From a checkpoint of a small transformer trained on Wikipedia: vocabulary 14046.
MLP neurons of a small language model. Each row is named by its layer, matrix (down: output weights) and neuron, and shows model dimensions 426-553. Each number is 128 + 24 x the weight over its row's rms, rounded and kept within 0 to 255. A neuron's up and down rows have the sign that makes its largest values positive.
A block is one neuron, or neurons of one layer that tend to fire together. After each block is what it responds to, as a language model described it from the Wikipedia text at the highest values.

L9.down0 [108  79 137 111 156 134 117 104 147 142 143 109  87  91 105 134 147 122 112 135 172 110 146  96 105 144 144 139 132  82 122 131  98 137 108  99 128 102 119  94 141  96 123 152 112 139 143  76 128 154 105 143 102 140  84  91 171 128 144 115 127 136 201 113 121 167 121 153 134 153 141 127 167  67 127 115 121 143 126 114  99 115 178 170  86 157 122  97 121 107 125 142 136 118  76 139 195 141  81 114 126 116 127 129 133  93 142 132 111 139 148 108 122 154 112 137 157 114 130 143 110 109  84 128 112 175 153 124]
L9.down43 [130 142  84 119 110 111 142 118 157 161 160 168 147 101 147 157 139 148 112  84 111 161 182 133 147 111  88 150 110 113 131 107 115 112 131 135  97 129 105  94 140 104 157 109  99 124 137 127 109 168 113 123  90 118 121 169 108 173 126 116 130  90 141 136 130 131 153 116 123 129 125  87 145 108 125 120 115 162 136 173 104 144 111 137 114 116 121 149 130 111 143 133 123 138 159 121 154 112  93 103 141 123 109 139 132 181 147 135  94 110 119 163 138 163  94 141 128 139 174 137 113 116 110 121 100 123 105 135]
L9.down111 [108 119 124 144 120  80  96 115 126 137 135 132 122 111 128  97 105 130 136 113 188 144 143 158 145 125 131 148  64 131 153 132 109 104  80 126 126  98 113 148 106 107  84 128 162 135 115  94 163 105 126 119 127 139 129 135 101 163 124 116 118 135  89 141 154 139 172 107  89 129  99 118 132 199 122 175 148 188 150  92 144 136 136 117 109 118 158 103 121 155 166 157 131 146 108 102 116 147 166 112 140 133 104 146 157  93 142 116 155 145 116 142 133 148 120  90 138 146 118 130 117 106 138 153 144 102 120 116]
L9.down198 [150 115 139 142 131 132 115 141 112 155 129 114 105  54 152 124 105 176  72 100 127 106 151 147 124 128 134 139 154 112  92 125 168 164 140 117 144 108 130  91 144 108 128 127 124 129  99  90 115 151 114 118 119  95 137  88 120 108 157 101 133 129 121 123 117 131  95 166 123 134 165 125 168 122 144  90 124 121 101 135 101 117 151 128 163 162  91 111 121 141 135 149 128 132 124 128 216 133 148  85 137  64  98  88 127 136 143 145 120  98 136 114 132 160 134 119 118 148 110 121 126 131 168 107 110 157 137 150]
L9.down402 [104 110 115 114 118 103 110 119 149 186  95 143 160 118 147 110 142 127 129 138 165 163 134  95  49 133 167 139 130 128 129 158 128 173 133 115 168 190 123 112 128 110 135 107 112 137 125 115 137 146 148 102 129 136 175 122 146 155 143 112  79  85 141 160 110 164 110 143 126 148  94 130 157  96  87  97 126 134 128 145 162 127 119 115 107 112 133 118 131 139 144 107  81 146 188 142 185 146 121 108 137 106 172 112 149 147 124 162  93 113 124 141 122 111 131 104 186 151  97 101  99 109 125 126 117 161  83 119]
L9.down408 [131 133 129 131 144 145 135 112 122  90 113  95 163 111  94 143 139 157 135 116 105 161 132 125 160 148 148 112 143 161 136 135 124 148  98 118 126 116 154 105 130 149 154 100 124 156 127 105 119  91 153 132 174 122  76 129 118 129 103 122 126 128  91 142 163 140 121 152 154 178 100 137 117 101  84 101 151  80 148 133 135 124 112 111  93 123 164 174 128 138 151 129 118  79 103 119 135 101 163 156 160  84 129 108 143 106 114 144 133 133 152 109 176 119 116 113 136 169  99 176 121  96 135 148 121 107 122 116]
L9.down729 [136 156 106 108 132 152 134 144 107 123  94 103 142 118 103 123 135 117 141 119 122  74 114 101 128 122 133 134 125 103  76 112 141 133 152 138 126  94 116  91 134 141 132  82 127 148 131 137  93  88 161 157 151 122 107 121 125 150 168 106 148 137 125 152 106 106 114  98 139  83 130  94 133 122 110 122 138 102 114 111  90 116 120 158 171 112 131 137 163 135 172  99 139 147 146 107 153 113 144  92 117 161 130 152 173 118  95 132 139 146  96 140  95 135  92 140 110 142  99 112 116 169 149 128 107 112  87 193]
L9.down1016 [134 151 138 106 158 122 192 107 126 123 157 136 138  83 158 124 122 169 166 146 152 127 168 112  92 130 125  93 142  83  83  81 167 114 123 127 107 112 108 115 135 145 148 176 165 110 116 126 123 149  91 142 125 135 121 110 144 136 137 161 146 140 135 141 141 140 160 136 135 117  87  96 119 106  93 141 129 104 114 129 164 147 150 103 168 133 137 109 133 120 189 124  82  83 134 128 251 153 154 141 150 105 162 138 107 156  68 134 130 144 147 102  78 153 175 141 166 154 120 129 126 104 114 168 115 122 147 122]
L9.down1107 [147  88 118 156  95 130 158 127 106 114  91 105 118 137 169 129 102 149 131 124 141 112 167 125  97 149 157 119 132 141  90 136  93 102 109 157 121 148 153 148 136 140  73 120 132  97 114  86 114 120 115 145 146 131 125 115  92  78 144 102 121 142 144 162 132 117 138 107 101 112 133 195 124 100 123 129  97 150 119 102 148 131 106 136 131 119 169 109  82 106 123 104  90 129 130 118 161 104 106 117 129  95 142  93 145 126 121 170 156  92 113 140  97 107 140 120 117 134 123  90 129 135 126 121 133 171 153 109]
L9.down1362 [100 126 135  93 127 171 114 125  92 162 145 103 147 113 100 114 147  93 148 172 151 111 165 133 146 143 148 147 166 128 123 133 142 151 150  91 105 133 137 127 138 144  39 115 139 119 173 116 131 146 150 144 136  83 123 128 145 115 142 115 148 145 136 129 114 109 147 163 171 160  83 133 166 130 114 176 110 119 136 142 120 129 101 118 110 129 174 113 139 111 112 115  94 109 180 108 152  68 121 137 130 126 123 109 120 143 122 121 160 159 105 158 146 134 152 123 171 128 122 101 128 120 154 110 113 143 137 132]
L9.down1375 [145 145 150 128 160 123 158 150 122 142 167 146 149 120 120  84 103 104 150 103 108 154 173  96 131 124 140 123  77 149 122 129 104 101  68 152 141 132 118 116 119 108  66 165 104 151 139 152 121 129  97 147 121 132 111 109 155 133 122 108 144 104  95 121 161 130 141 148 183 138 115 136 157 119 135 138 143 103 153 127  83 135 158  93 162  84 106 128  95 104 155 163 133 121 136 109 246 113 141 151 139 131 135 124 130 110 118 116 124 150 162 143 147 145 166 114 141 110 120 129 151 107 126 112 125 156 162 160]
L9.down1424 [140 109 114 145  93 154 114 173  83 119 128 124 145 121 130 175 135 136 116 154 145 119  81  83 160 130 149 116 108 136 143 156  72 171 141  94  72 104 117 114 114  89 156 139 134 114 124  90 119 126 117 193 125 164 113 122 148 142 144 105 106 114 124 129 166 106 152 112 116 143  63 153 210 134 152 138 152 132 108 100 122 159 104 106 133 119 112 103 141 126 115 103 101 151 110 162 167  99 135 140  87 129 110  87 126 123 146 138 126 133 132 110 120  95 177 158 186 133 149 116  88 131 120 112 134 147 154 177]
L9.down1437 [110 132 139 110 147 131 153 110 140 111 141 103 121 113  98 134 131 102 126 149  95 112 153 143 171 139 140 138 122 107 101  67 137 161 133 139  92 168 141 100 127 159 140 127 152  76 166 109 138 150 150 107 144 152 130 157 124 152 108 153 120 127 155 115 106 179 120 156 144 143 152 125 104 157 135 113 111 150 107 101 129 130 127 130 161 114 154 139 147 138 188  85 133 114  93 123 186 152 157 131 109 111 118 136 132 134 189 128 128 121 135 146 157 107 109 133 119 162 175 111 143 147 128 120  77 125  84 101]
L9.down1461 [ 97 151 128 116 106 154  81 124 178 120 141  92 136 101 151 114 134 126 146 141 121 157 117 136 157  93 118 139 119 165 155 142 114 151 117 127  94  93 147 145 140 116 158 135 130 108 118 123 161 111 138 155 105 119 140 166 123 157  81 186 144 123 120 124 111 157 120 151  97 151 111 123 137  72 120  95 137 132 111 113 176 115 101 124 130 135 107 111 136 117 159 136 100 113 116 114 131 157 142 151  99 152 149  86 133 140 141  86 128 111  43 122  97  93 153  97 118 125 110 132  87 107  84 128 142 108 105 121]
L9.down1568 [131 152 123 137 177 131 142 153 122  85 146 141 138 148 102  97 130 127 141 118 145 123 115 131 124 109 126 115 153 127 140 158 147 112 127 152 142 138 128 142 170  95 120 192 132 103 106 146 146  78 116 141 116 102  93 207  84 135 165 124 133 176 107 134 125 133 136 126 128 143  88 104 148 148 120 142  99 121 108 165 168 103 133 124 103 133 133 120 146  81 135 112 153 136 117 136 191 106 113 154 136 163  72 177 171 158 161 185  66 144 152 111 128 125 156 139 150 133 127 166 117 111 108 129 109 131  66 130]
L9.down1610 [ 97 102 142 140 123 139 160  99 134 124  73 125 132 171 119 121 106 124 116 128 155 101 104 134 136 146 144 116 125  72 172 176 118 139 104 114 126  90 139 119  84  99 159 116 108  81 137 112 112  99 125 112 104 112 149  97 108 112 160 142 112 128 154 176 127 154 111 122 120 152 119 131 106 136 137 108 110 112 158 142 128  95 169 113 139 118 174  79  81 132 114 148 147  74 123 134 255 136 141 115  73 147 152 170 114 140 110 140 107 158 129 120 135 111 135 141 137 155 136 105 116 131  95 135 160 130 120 143]
Responds to: Number-slot before numerals. Space or separator tokens right before an expected number, mostly in Wikipedia tables after a pipe, such as | 18 |, 113th 114th, and ranges like 2017–2018.

L5.down442 [133 152 132 105 109  73  80 136 155 124  88 132 104 118 111 111 116  90 113 133 168 105 135 155 104 136 144 150 150 121 136 129 127 131 105 107 122 177 143 164  76 107 147 134 146 158 164 159 175 159 156 136 104  81 130 105 121 171  99 116 123 119 133 125 132 124 116  96 166 167 148 137 111 145 114 132 120 146 166 143 133 169 171 113 153 178 128 122  82 112  96 123 130  77 154 123  47 123 124 115 151 171 157  67 116  91 171 147 115 159 110 188 149 140 119 116 161 139 117 138 138  90 131  94  96 127 162  96]
L5.down878 [145 117 112 117 130 145  89  85 140 141 140 159 111 143 115 140 120 131 157 119 146  81 131 205 126 122 156 121 140 118  44 129 156 123  98 167 102 165 153 138 134 152 118  96 106 135 107 128 172 133 156 168 141 114 115  92  88 132 117 109 128 145 121 132  91 134 143  75 167 141  81 125 135 166 143  99 143 142 147 126 158 164 159 157 154 105 108  89 124 104  83 148 121 102 121 149  62 102 130 160 107 116 146 173 125 107 174 135  83 127 116 133 121 118 144  78 148 135 107 150 121 144 130 104 125 132 145 140]
L5.down1557 [166 151  95 129 158 126 146 127 137 150 134 138 128 168 149 182 152 149 145 115 137 123 158 160  85  98 142 114 150 123 139  91 106 135 102 142 134 123 160 108  86 134 101 115 126 152 104  94 163 137 116 136 119  90  89 107 153 157 128 123 158 125 132 183 111 126 132 119 123 165  88 126 103 117 115 124 136 136 107 144 136 112 151 179 149 158 122 123 140 135 169  77 129 113 147  61 100 113 133 107 110 120 131 104 153 136 126 136  91 138 132 171 189 141 130 113 143 148 119 137 157 133 111 136 148 156 124 101]
L5.down1636 [123  83 134 109 110 121  62 121 148 146 128 111 129 131 173 126 115 123 114  84 173  93 180 181  61 120 117 132 126  98  98 170 131 117 120 113 117 148 113 133  87 143 173 139 111 108 150 146 109 120 129 141 100 122  79 135  96 168 173  86 154 113 146  86 125 167 109  97 113 124 116 137 108 104 126 174 147 124 121 129 142 127 151 158 115 119 121 125 150 115 144 139 177 145 127 160  79 107  90 130 137 134  92 125 142 120 139 103 140 177 149 111 152 137 131 149 175 134 141 156 118 120 104 112 122  95 169 165]
Responds to: Adjective-ending word pieces. Final pieces completing adjectives or compound modifiers such as monumental, incisive, three-story, plus final digits of numbers in tables.

L7.down1047 [148 157 135 108 113 116 146 138 148 140 135 106 148 108 102 124 112 102 134 132  98 136 113 134  93  80 184 118 112  84 127 178 163 121 114  76 160  83 113 122 121 101 142 136 137 149 125 109 160 146 177  88 132 133 130 170 122 168 138 148 161  99 124  82  84 106 143  91 159 155 118 169 127 108 151  95 136 126  99 127 107 175 140 170 137 107 119 124 105 175 119 121  98 150 173 150  67 159  68 152 133 102 160 115 133  96 126 117 108 142 123 152 107 132  95 112 104 114 104 107 116 123 132 146 128 172 115 104]
Responds to: Range and list separators. Separators between numbers in lists and ranges: the space before a repeat scorer's second goal minute (68', 89'), en dashes in page or year spans (78–100, 1984-2026).

L7.down1119 [ 95 120 101 117 147 175 129 129 129 135  98 137 122 136  96 140 153 106 130 105 124 112 113  74 154 110 151 105 121 101 136 153 164  86 125 142 137  94 124 100 129 105 118  82 155 132 113 123 113 172 114 128 110 111 133 153 124 148 158 137 157 154 116 104 141 123 124 129 122 145 130  90 113 155 171 160 109 135  87 127 143 134 145 134  94  89 133  98 145 141 138 105 157 116 153 121 168  85 139 167 122 137 162 133 117 140 165 106 146 167  83 146 152 133 121 132 111 124  96 120 181 147 116 112 112 145  71 109]
Responds to: Adjective completing a modifier. Adjective endings or words that complete a modifier before a noun, usually after "a", such as intellig-ent, simpl-istic, better, admir-able.

L9.down140 [128 117  95 153 120 152 150  97 118 149 116 155  98 133 118 163 125 147 140  93  96  76 176  97 138 152 118 149  92 117 121 148 109 145 145 107 108 145 161  96  88  98 126  92 145 169 119 132 142 122 147 120 134 131 101 166 138 156 147  88 127 163 122 145 119  96  96 131 148 135 114 137 121  79 146 135 112 124 144 115 115 147 126 107 158  99 110 145 116 158 153 176 139 117 135 127  94 149 121 173 129 146 121 118 100 137 170  85 134 117 151 124 141 194 122 118 121 138 120 111 133 151 141 138 108 100 115 144]
L9.down388 [134 107 185 103 135 167 144 112 103 143 143 146 144 143 114 107 121  97 121 108 154  52 115 117 145 105 128 135 119 128 173 120 105 119 117 107 131 133 128  96 141  92 117 149 143 133 111 109 155 121 109 129 120 126 108  74 138 118  89 151 141 138 126 121 115 156 159 155 120 122 144  83 165 127  65 113  96 164 136 140 124  84 166 142 155 171 167 104 104 141 143 125 181 116 127 151  45 157  82 128 150 110 143 119 112  93 123 184 119 119 125 138 140 149  89 105  97  83 104 114 136 136 144 162 129 134 144 138]
L9.down513 [118 172 157  90 137  89 133  85 108  93 152 113 143 115 161  82 121 153  96 114 144  84 169 113 132 119 120 152 144 105 106 101 149  70 179  90  82 127 105 143 150 123 138 109 127 120 128 128  89 152  92 103 143 174  73 145 138 125 170  98 120 177 119 126 147 137 129 102 112 148 145 155 160 111 106 147 112 145 183 132 161 121 112 112 134 135  99 160 138 112 170 143 186 102 134 160  65 109 151 110 141 103 115 145 128 130 127 119 150 170 122  85 136 128 129 127 141 152 132 112 125  78  86 127  91 148 137 134]
L9.down580 [ 95 131 156 172 162 144 156  80 105 212 145 110 107 154 151 167 151  95 109 100 181  98 149 150 143 149 145 138 162 110  75 140 145 126 126 113 134 137 146 117 115 119 107 102 139  98 158 123  92 144 132 120 111 142 135 149 151 157  78 102 144 103 111 103 136 150 134  88 152 101 118 130 137 146 138 173 131 157 117 128 123 129 128 108 142 104 111 106 176  95 101 171 162 119 101 127  82 108 136 112  90  90 113 155 142 151 142 136 144 137 164 149 178 121 134 113 132 109 158 115 113 110 142 137 111 137 123  86]
L9.down626 [ 98 140 162 116 119 130 155 186 112 103 163 153 149 138 110 113 127 112 104  95 136 145  92 161 153 106 139 120 170 147 169  97  80 125  99 131 120 123 140 117 118 106 165 163 152 116 116 138 124 132  92  94 127 116 133 156  99 174 112 129 133 129 124 136 108 118 175 155 132 172 134 120 140  83  96 131 160 136  81 150 125 129 134 147 131  90 127 159 113 138 144 116 102 148 113 149  98 142  96 127 118  79 101  87 137 101 140 138 117  97 118 174 107 118 122 147 116  93 116 121 129 134  92 148  86 129 145 167]
L9.down640 [136 120 186  74 173 114 145 155 145 103 167 125 135 144 108 119 163 120 114 167 136 118 135 120 112 130 104 193 102 177 107 125 114 140 175 117 104 102 151  95 151 116 140 108  96 117 153 134 116 114 132 139 139 136 144 148 115 130 147 163 142 144 113  88 121 171 172 106 139 120 119 221 110 148 150 138 100 126 113 125 130 157 129 123 144 181 129 116 128 162 130 145 137 146 133 128 159 136 125 114 111 104 136 148  96 145 116 139 124 152 167 123 109 146 138 162 125 110 127 139 165 128  94 140  96 136 127 127]
L9.down831 [123 187 151 167 145 115 141 145 130 122 137 131 164  90  78 113 125 129 148 115 140 139  86  96 185 110 121 170 102 180 173 126 153 105 115 123 171 128 157  95 111 116  90 133 150 108  81 139 144 123 135 165 118 131 121 122 132 150 100 113 139 141 157  92 114 145 131 101 117 120 142 105 150 112 133 157 134 139 127 100 170 140 136 119 160 119 114 103  89 152 104 124  92 132 128 120  73 101 133 145 118 132 137  96 120 125 158 146 149 159 141 157 117 152 150 155 134 171 117 123  92 122  94 119 130 124 161 106]
L9.down885 [114 130 102 170 141 140 118 140 154 135  93 138 113 115 120 151 142 109 165 110  64 117 146 164 125 117  78 129 125 208 128 135 116 139 104  96 110 125 123 125 136 107 132 171 124 108 121 159 143 133 135  96 118 142 112 140  77 137  86 150 127 143 127 102 171 166 170 181 145 141 141 119 133 172 100 116 128 149 134  82 144 149 102 143 108 111  99 138 119 126 110 128 117 112 156 127 109 118 162 165 103  97 127 118 159 129 112 153 146  87 140 116 112 144 130 145 129 145 107 106 129 162 135 138 141 122  92 130]
L9.down908 [105 150 148 108 106 149 167 168 119 142 130 114 170 147 157  86 170 120 132 148 114 120 114 100 140 105  92 139  91 142 186 125  88  66  94 110 107 141 137 142 138 139 115 106 151 144 102 162 143 124 158 171  92 110 133 107 129 105 111 154 108 142 141 100 121 124 133 106 134 147 158 132 161 110 102  89 188 139 115 110 115 107 146 134 137 118 169  97 145 160 178 142 140 115 125 124  89 155 156 159 130 160 118  95 137  88 114 135  98 119 119 178 163 124 100 122 145 135 120 109 167 156 130 143 136 124 120 124]
L9.down947 [106  85 143 184 162 119 125 114 160 138 157 138  89 175 139  90 152 105 154 138 146 176 113  99 137 138 140 143 101 121 137 100 138 147 141 142 104 111 128 160 151 102 152 159 116 112 156  95 114 146 170 103 104 120 110 118 125  77 137 133 111 108 131  83  76 125  65 112 138 144 180 149 109 129 141 112 122 141 142 126 131 100 177 121 167 136 115 122 111 126 127 114 110 106 132 146  83 112 162 141  98 152 149 133 169  97 143 144 126 119 137 141 152 126 139  97 135  99 167 120  96  70 110 115 162 126 174 101]
L9.down1191 [148 119 164 133 137 118 104  64 136  91 116 119  95 155 140 174 139 164 155 160 106  99 132 102 132 106  99 149 122 109  97 115 140 113 141 165 114 141 122 128 152 168 131 120 122 119 154 130 155 121 113 136  91  95  99 172 109 159 121 127 172 113 133 143 121  82 168 131 117 125 121 128 139  98 123  94 158 107 119 133 128 116 130 124 110 146 117  81 164 119 133 139 103 147 133 129 144 138 140 161 132 147 157 112 156  93 128 147 111 162 109  99 115 135 152 106 162 178 127 159 133 119 150 109 105 120 105  96]
L9.down1235 [116 187 148  99 101 141 168 170 123 132 124 123 128  77 146 135 130 108 103 135 135 110 113 133 142 141 121 119 123 138 180 143 140 129  68 155 143 113 152 107 185 147 121 162 106 113 144 141 134  99 130  95 124 152 168 155 114 131  97 141 113 115 147 138 123 155 108  66 158 152 156 119 125  76 156 134 126 126 124 128 166 136 132 110 140 147 125 115 133 142 148 156 117 128 121 147 233 147 107 138 124 128 101 125 126 130 146 155 154 128 165 106 135 157 147 156 159 106 107 128 169 107 147 115 102 107 153 142]
L9.down1293 [ 96 125 148 201 113 151 139 109 146 100 107  92 132 153 109 152 130 112 166 128 116 113 167 115 107 113 109 153 147 146 133 156 165 165 150 128 105 166 142 106 113 116 119 183 122 158 139 113 129 123 149 139 156 120 144 114 186 133 138 148 158 118 182 128 124 111 164 113 129  86 115 122 107  96  92 162  90  97 129  97 152 146 154 116 107 141 112  66 141 172 121 117 140 120 122 141 121 156 119 162 140 111 104 119 121  87  68 123 129 128 165 138 123 163 113 150 193 127 107 123 133 114 147 171  85 111 148 123]
L9.down1298 [151 148 141 123  87 117 118 138 129 131 131 193 147 100 150 118 130 164 142  96 131 112 148 165 185 111 126 117 118 103 126 200 145 132 108  95 115 154 112 141 131 112 143 130 102 138 136 118 102 105 137 167 111 141 143 120 156 108 134 124 170 133 115 106 145  98 103 141  88 112 196  93 169 169 131 120 148 167 145 173 156 138 121  86 119  78 153 132 126 124  88 152 110 144 111 158  57 128 146 114  97 134 100 105 106 152 123 160 137 140 123 104 117  80 118 110 132 113 182 177 100 133 119 127 128 164 147 110]
L9.down1356 [139 145  94 141 119 130 143 174 118 157 160 121 100 162 130 123  85 192 140 146 134 106 129 129 133 119 119 139 112 167 128  79 103 147  97  94 117 131  97 130 125 126 130 144 160 142 127 187 136 106  91  75 107 114 154 120 138 120 159 106 174 146 172 138 147 164 125 124 164 125 144 150 158 128 170 101 117 119 101 128 127 101 151 143 128 127 134  71 114 157 102 117 131 122  95 115 110 119 119 102 108 155 100 114 126 110 156 131 145 106  77 139 177 167 102 176 172  90 156 153 130 151 152 131 141 149 168 140]
L9.down1514 [144 128 153 155 140 112 113 114 153  97 106 134  76 106 146 142 128 135 127  86 133 142  97 139 163 118  80 172 113 142 117 168 135 147 134 161 109 134 167 128 112 103 146  96 163 121 133 130 170 144  94 153 128 133 151 149  88 134 113  99 150 141 157 105 125 125 134 102 136  98 149 110 118 138 144 105 145 105 129  94 131 105 173 128 145 150 124 113 142 127 118 154 155 153 108 126  88 135 117 125 118 116 128 123 112  94 170 114 143 100 129 122 124 134 101 147 139  82 139 104  80 137 135 149  86 138  95 123]
Responds to: Word-final adjective pieces. The last subword piece completing a split word, strongest for adjectives of character or mood (prot-ective, na-ive, errat-ic), weaker for verbs (inter-act, sh-unted).